MLP neurons of a small language model. Each row is named by its layer, matrix (up: input weights; down: output weights) and neuron, and shows model dimensions 112-175. Each number is 128 + 32 x the weight over its row's rms, rounded and kept within 0 to 255.
After each neuron's rows, "fires on" lists the tokens most often at its 100 highest values on Wikipedia text that the model never trained on.

L3.up701 [123 130  24 139 136  60  68 102 150 103 153 120 134 158  86 156 147  96 142 160  31 134 136 108 128 148 118 155  84 140  61 119 147 114  93 147 187  78  78 128 127 126  58  80 145 186  62 139  73  78 137 115 101  94 134 124 141 132 143  99  79 196 135 158]
L3.down701 [177 135 160  80  77 147 140  73 124 130  52 103 156 197 198 127 141 136  85 173 159 125  95 132  74  81 162 134 170 138  94  87 134 126  72 129 107 135  95 100 137 111 167  95 123 166 129  98 152 127 110 138 184 120 134 178 138 125 177 108 140 175 108 142]
fires on: " (", " Sr", " Jr", "(s", "O", " Re"

L9.up1720 [113 132  70  79 159 164 141 166 134 155 141 137 113 149 138 160 131 191 125  74 152 180 169 167 114 141 113 178 120 133 109 148 133  50 138 173 135 150 126 129  89 112 141  75 142 117 156 141 120 135 191 147  89  88 134 122 110 165 117 102 131 130  96 135]
L9.down1720 [165 102 139 130 126 147 122 132 136 162 109  77 113 138 129 171 126  70 118 151 149 108 147 156 105  79 124 104 205 146 123 152 127 187 181 122 122 105 125 175 139 135 129 141 125  98 156 125 160 179 127 125 170 155 134 106 141 136 118  99  98  89 157 126]
fires on: " be", "'", " De", " not", " |", " La"

L6.up1481 [132 144 135 138 135 167 135 203 110 159  98 120 166 168 140  83 139 102 136 111 128 134 161 142 100 134 139 120 152 124 162 136  81 140 157 139  65 125 193 138  70 137 117  85 153 165 115 101 124 151 101 155 166 124 109 125 148 138 137 122 135 145 196 152]
L6.down1481 [ 91 126 144 175 131  64 106  95 127 124 138 125 109 116 123 109 103 157 139 134 133 127 151 142 182 103 214  98 139 180  90 125 100 123  94 137 175  84 142 127  85 179 143 120 126  50 103 119 179  99 176 120 159 102 124 118 119 171 136 156  97 163 121 166]
fires on: ",", " -", " he", " she", "—", ";"

L3.up426 [177 103 133 150 138 165 131 186  82  85 158  96 136 136 188 166 163 146  92 106 133 120 160 174 124 136 123 134 152 160 162 167 197 167 115 131 164 137 153  85 104  41 144 114 151 122 187  93 171 153 143  97 215  82 120 164 124 149 146 123 137 132 125  96]
L3.down426 [110  97 108 130 160 102 167 112 153 149 103 161 147 151  71  41  99 181 139 104  85 131 100  89 200 127 140  91  95 110 117  94 148 143 164  42 131 153 159 139 119 114 134 115  75 153 147 137 123 191 118  93 161 103 146 170 155 143 146 143 166 155 113 112]
fires on: " year", ":", ",", "\n\n", "ars", " short"

L3.up546 [118 169  93 100  95 141 211  96 146 156 177 118 152 189 141  69  60  82 101 115 163 158 145 130 115  87 102 112 152 145 130  94 129 107 184 144 124 119 106  94 141 104 136 130 133 106 148 151 136 143 186  75  85 112  95 110 168 129 104 165 147  93  84  73]
L3.down546 [132 129  79 119 108 100 174 134 141 113  82 134 132  99 166 119 116 129 148  86 153 136 200 126 113 121 104  61 178  70  75 118 108 132  89  85 119 105 139 120 106 128 103 131 116 136 173 149 135 106 133 107  84 131 121  96 150 142 150 141  76 156  97 169]
fires on: " high", " died", " late", " High", " hot"

L6.up1045 [116 142  77 179  51  78  65 109  99 149 104 133 205 150 121 113 138 158 153  82 150  95 153 124 160 121 178 138  95 136 144 152  82 175  83 142 105 180  97  98 152 134 162 106 151 127  89 186 121 160  61 174 108 170 142 111 145 174  82 116 107 139 184 115]
L6.down1045 [121 162 144 150 136 145 102 132 161 218  95  96 152 140  74 137 143 139 146 119 117 138 145 126  77 173 112 113 152 112 156 119 140 123 163 108 191 100 134 119 118 147 131 103 144 101 120 124 110 117 160 137 159 164 123 156 150 149 119 109 134 114 141 160]
fires on: " ", "\n"

L6.up1058 [151 182 115 165 125 169  77 180 113 150  93 142  68 144 129 136  98 185 193 172 112 172 147 161 141  87 145  92 129 126  78 124 116 125 121 143 150 133 106  94 119 125 105 169 140  99  99  76 108 172 131 131 130 132 140  83 138 135 194 154 125 108 133 154]
L6.down1058 [112  70 112 128 116 138 126  90 120 143 154 124 154 176 146 103 155 130 120  84 109 109 119 160 110 112 155 126  85 148 101  81 110 172 101 145  96 192 140 107 133 135 125 162 160 132 144 109 106 100  92 147 177 156 134 140 164 135 185 101 111 175 136 205]
fires on: " (", "(s", "O"

L6.up1717 [182 167 144 120  84 148 118 118 121 126 100 174  81 152  97 129  72 138 175 169 134 196 133  92  62 102 111 180 147 116 118 154 138 145 135  71 103 147 131 133 160 147 160 150 153 118 110 108 121 115 141  73 123 120  55 120 164 136  96 111 139 135 164 171]
L6.down1717 [127  96 175 112 124 198 139 102 155 166 119 126 190 135 129 163 154 103 133 109 181 125 180 149 107 179 143 109 128 106 176 167 110 164 118  43 165 108 120  91 158 123 146 152 159 106 165  83 109  69 150  83 154 144 113 135 131 151 135  88 129 106 155 108]
fires on: " ", ".", "5"

L6.up1367 [168 133  88 103 139 118 115 100  80  96 123 112 104  85 108 131 112  84 150 172  75 137 106 141  88 117 146 140 122 119 135  95 150 124 124 220  89 158  81 149 148 124  63 177 174 137 132  36 136 126 146 107 113  77 100 129 149 139 126 119 120 134 102 155]
L6.down1367 [ 93 195  67 133  97 133 118  88 149 144 102 144  96 150 116 141 208  95 119 127 140  97 119 122 165 112 159 194 118  96 147 127 161 179 115  98  89 156 184 127 139 113 113 137 157 134 170  87 165 193 119 102 100 165 130  92 124 140 141 147 156 137 165 141]
fires on: "-", "ob", "aw", " "

L3.up211 [168 131 124  96 106 170 179 157 111  96 154 148 133 139  86 214  77 118 160 108 149 162 163 169 138  88 150 168 107 142 126 135 103  96 113 132 135  83 139 180 115 140 160 190 169  97  99 119 128  75 152 126 121 119 121 115 130 102 112 133 114 173 106  80]
L3.down211 [181 145 194 121 177 119 107  93 165 103 114  91 113 169 152  66 131 108  74 159  83  99  60 107 138 155  94  64  87 153  88 165 112 166 136 131 130  91  82  47 186 123 177  61  97 162 127 106 147 202 106 195 142 138  93 113 127 150 101 167 123 115  96 123]
fires on: " which", "als", "oc", "ho", " below"

L6.up1418 [152 179  86 113 149 138 117 113 117 125 114 139  89 178 105 159 123 103 101 156 136 179 191 142  52 132  99 165 113 125 146 150  74 107 115 130 164 121 138 164  67 156 178  98 150 168 130  99 120 151 158 122 144 137 100 104 170 166 189  99 140 132  78  80]
L6.down1418 [191  62 161 146 150 152 152 128 146 171 124 119  87 123 150  68 120 126 124  88  92 134 131  90  87  95 152 135 118 177  52 102 130 160  88 112 160 160 118 129 130 157  95 105 142 130  96 129 124  97 145 168 130 143 214 154 132 160 145 146  70 136  98  97]
fires on: " (", ":", " named", " called", " into", " as"

L9.up1346 [ 19 133 160 149 165 128 150 197  96  95 164 136  99 130 190 186  66 138 161  63 149  98 121  88 132 165 143 160 172 107  96 114  75 176 131 133 164 118  87  95  89 151 238  99 185 107 136 117 145  77 141 125 147 123 106  89 131 133 123 117 147 162 158 111]
L9.down1346 [218  93 130 126 164 131 131 137 109 164 121 116 117 139 130 147 197 156  85  96 108 140  77 122 157 124 102  66 153 160 129 145  91 109  84 118 162 134 139 191 138 107  62 140  93 157 128 145 119 134 183 161 111 166 131 170 138  41 116  97 137  81  64 112]
fires on: ".", ":", ",", ";"

L6.up1349 [178 155 114 133 151 135 163 111 142 173 169 117 137 136 139 131 138 132  57  74 114 129 161 155  68 140 141 121 129 119 139 102  91 100 145 112 173  92 143 100 112  42 121 137  97  97 158 119 158 144 188 105 133  94 127  90 138 135 113 161 143 122  95 117]
L6.down1349 [134 119  79 125 115 131 109 123 136 140 119 109 192  88 107 119 125 176 187 142 153 155  93 124 162 127  77 169 118 134  79 128 124 158 119 122 132 203 148 120 178 140 133 135 149 142 115 118 104 149 109 103 143 161 150 142  93 160  95 113 212 119 125 142]
fires on: ":", "\""

L3.up475 [173 153 116 147 116 146  71 149 202 158 150  65 177 166 182  97 118 184  70  57  88 102 130 144  99 157  41 153 123 132 131 137  64  95 154  95 141 139 215 133 128  84 162  71 150  43 113  94 121 165 162 134 143 175 112 120 101 177 100 152 118 128  76 117]
L3.down475 [202 127 100 151  86 131 109 149 149 166 185  85 176 174 158 129  89 138 108 102 121 107 146 188 118 107 107 140 126 116  92 128 143 122 175  97 137 161 176 127 142 114 158  90 123  73 142  84 166 124 166 114 123 159  73  88  82 143  70  90 134 129  97 110]
fires on: ":", " the", " this", " NFL", " war", " ra"

L6.up965 [103  71 102 145 172 147 121 174 141 185 135  80 120 121  91 140 106 127 142  76 138 116 164 156  98 133 135 105 140  87 162 134 117 188 133 118  84 150  62 137  63 156 155  66 156 153  89 150 116 152  93  80 122  76 130 171 148 172 115 146 163 170 139 136]
L6.down965 [194 152 171  69  90  90 102 117  52  96 156  87 144 164 148 103  68 156 114 103 138 163 117 131 122 162 117 144 146 211 102 179  81 131 134 140 147 106 156 108 136 132 122 179 142  94 178 131 155  77 178 148 142 134 154 137 102  83  76 153 108 126 146 122]
fires on: ",", "iy", " is", ";"

L3.up326 [115 168 121 180 152 171 166 182 137 101 114 164 129 178 138 159 166 112 104 121 201 169 160 118 159 155  95 142 177 149 125 131 159 114 146 133 136 129 126 132 140 134 154 157 115 229  67  88  80 164  99 166 174 146 115 174 147 126 121 154  89 160 100 127]
L3.down326 [ 59 175 153 171 139  63 141  82 143 146 155 149 181 186  94 119 118  94  98 139 142 133 140 175 145  99 100  89  79 147 119 120 136 127 152 135 110 101  84  88  49  95 174 126 174 133 135 105 117 191  75 162 133 142  84  97 168 157 135 107 123 131 158 143]
fires on: "—", "–", "-", " May", " Jun"

L9.up1358 [165 194 123 148 110  86  83 160 122  58 147 119 137  99 126  94 121 133 146  34 176 178 131 151  91 145 134 193 162 155 149  91 149 154 135 123 178 114 151 158 102  93  86 166 163 145 112 117 110 162 127  99 186 160  94 176 142 117 142 149 167 122 120 121]
L9.down1358 [105 149 164 153 143 128 149 150 142 138 150 115 136 199 131 145 215  37 185 128 146  43 162 145 139 100 149 116 127 113 128 169 127 110 169 159 123 103 192 129 108 119 101 104 157 158  84 116 136 141 151 105 116 178 171  81 132 115 184 198 115 146 159 118]
fires on: " -", "-", " as"

L9.up516 [162 163 157 128 175 128 125 120 183 129 137 106 143 157  87  65  91 148  82 132 187 128 154 122  93 185 104 130 165 176 119 125 142 154  84 183 131  98 137 114  62 155 135 163 152  93  93 145 114 130 101 108 163  99 133 118 106 119 113 143 148 181 132  72]
L9.down516 [104 161 136  76 112 115 120 107 135 178  95 167  92 120 135 174 134 105 189 161  91 122 192 166 192 109 153 122 160 120 111 115 119 180  99  84  36 104  86 167 112 111  61 169  65 122  91 138 144 111 126 158 111  51  98 105  54 121 151 115 168 121  88  82]
fires on: "on", "en", " pre", "ron", " Den", " Cross"

L9.up1607 [ 94  92 139 178 144 153 112  86 156 139 162 137 136 138 155 172 142 120 128 159 127  76 111 108  50 116 128 101 106  94 138 125 120  75 104 116 132 102 173 122 121 181  75 165 150 170 147 135 110 104 162 146 161 118 162 108 164 151 120 118 155 145 143  65]
L9.down1607 [149 107 118 109 109 158 139 105 110 137 153 104 115 130 128 166 129 135 118 114 169 158  82  81 106 156 108 115 100  86 106 160 103  90 134 159 123 177 153  72 147 166 195  76 123  69 129 120 102 128 151 115 123 140 211 154 127 156 105 163 212 120 173  88]
fires on: " |", ":", ",", " –", " was"

L9.up96 [180 160  23  53 122  91 114 155 117 123 132  97 112 128 126 112 116 135 119 125 108 112 157 175 153 165  75 185 155  94 167 138 126 127 120 108 116 104 154 152 149 141 138 108 199 126 102 190 150 159 175  33 128  50 181 203 106 141 101  95 126 133  68 132]
L9.down96 [152 113 187 112  94 136 110 142 181 135  90 195  95 112 198 162 157  61 157 133 116 100 132 109 152 141 153  67 121 126  97 128 125 109 123 145  96 155 140 101 125 134 101  68 175 114  91 116  53  78  89 109 106 141  90 100 126 176 104 139 103  96 181 121]
fires on: " as", ")", " are", " were", " is"

L9.up72 [157  74 160 186 139 161 182 163 148  90 191 113 149 159 141 128 139 136  93 100 168 136 118 115  91 151 183 151  41 146 142 106 187  84 131 126 117 123 147  91  60 138 137 140 121 108 142 120 204 102 146 132 106 145 158 122 123 105  64 127 183 141 145  41]
L9.down72 [165 100 123 135 183 122 143 112 123 114 111 165 119  79  42  91 129 109 139 114 160 184  94 150 149  72 136 121 157 136  92 199 122 170 128  98 138 146 152 132 156 118 125 113 173  85 110 100 112  92 169  71 124 155  94 146  86 147  62 126 151 133 112  72]
fires on: ".", ":", "0", ")", " •", "%"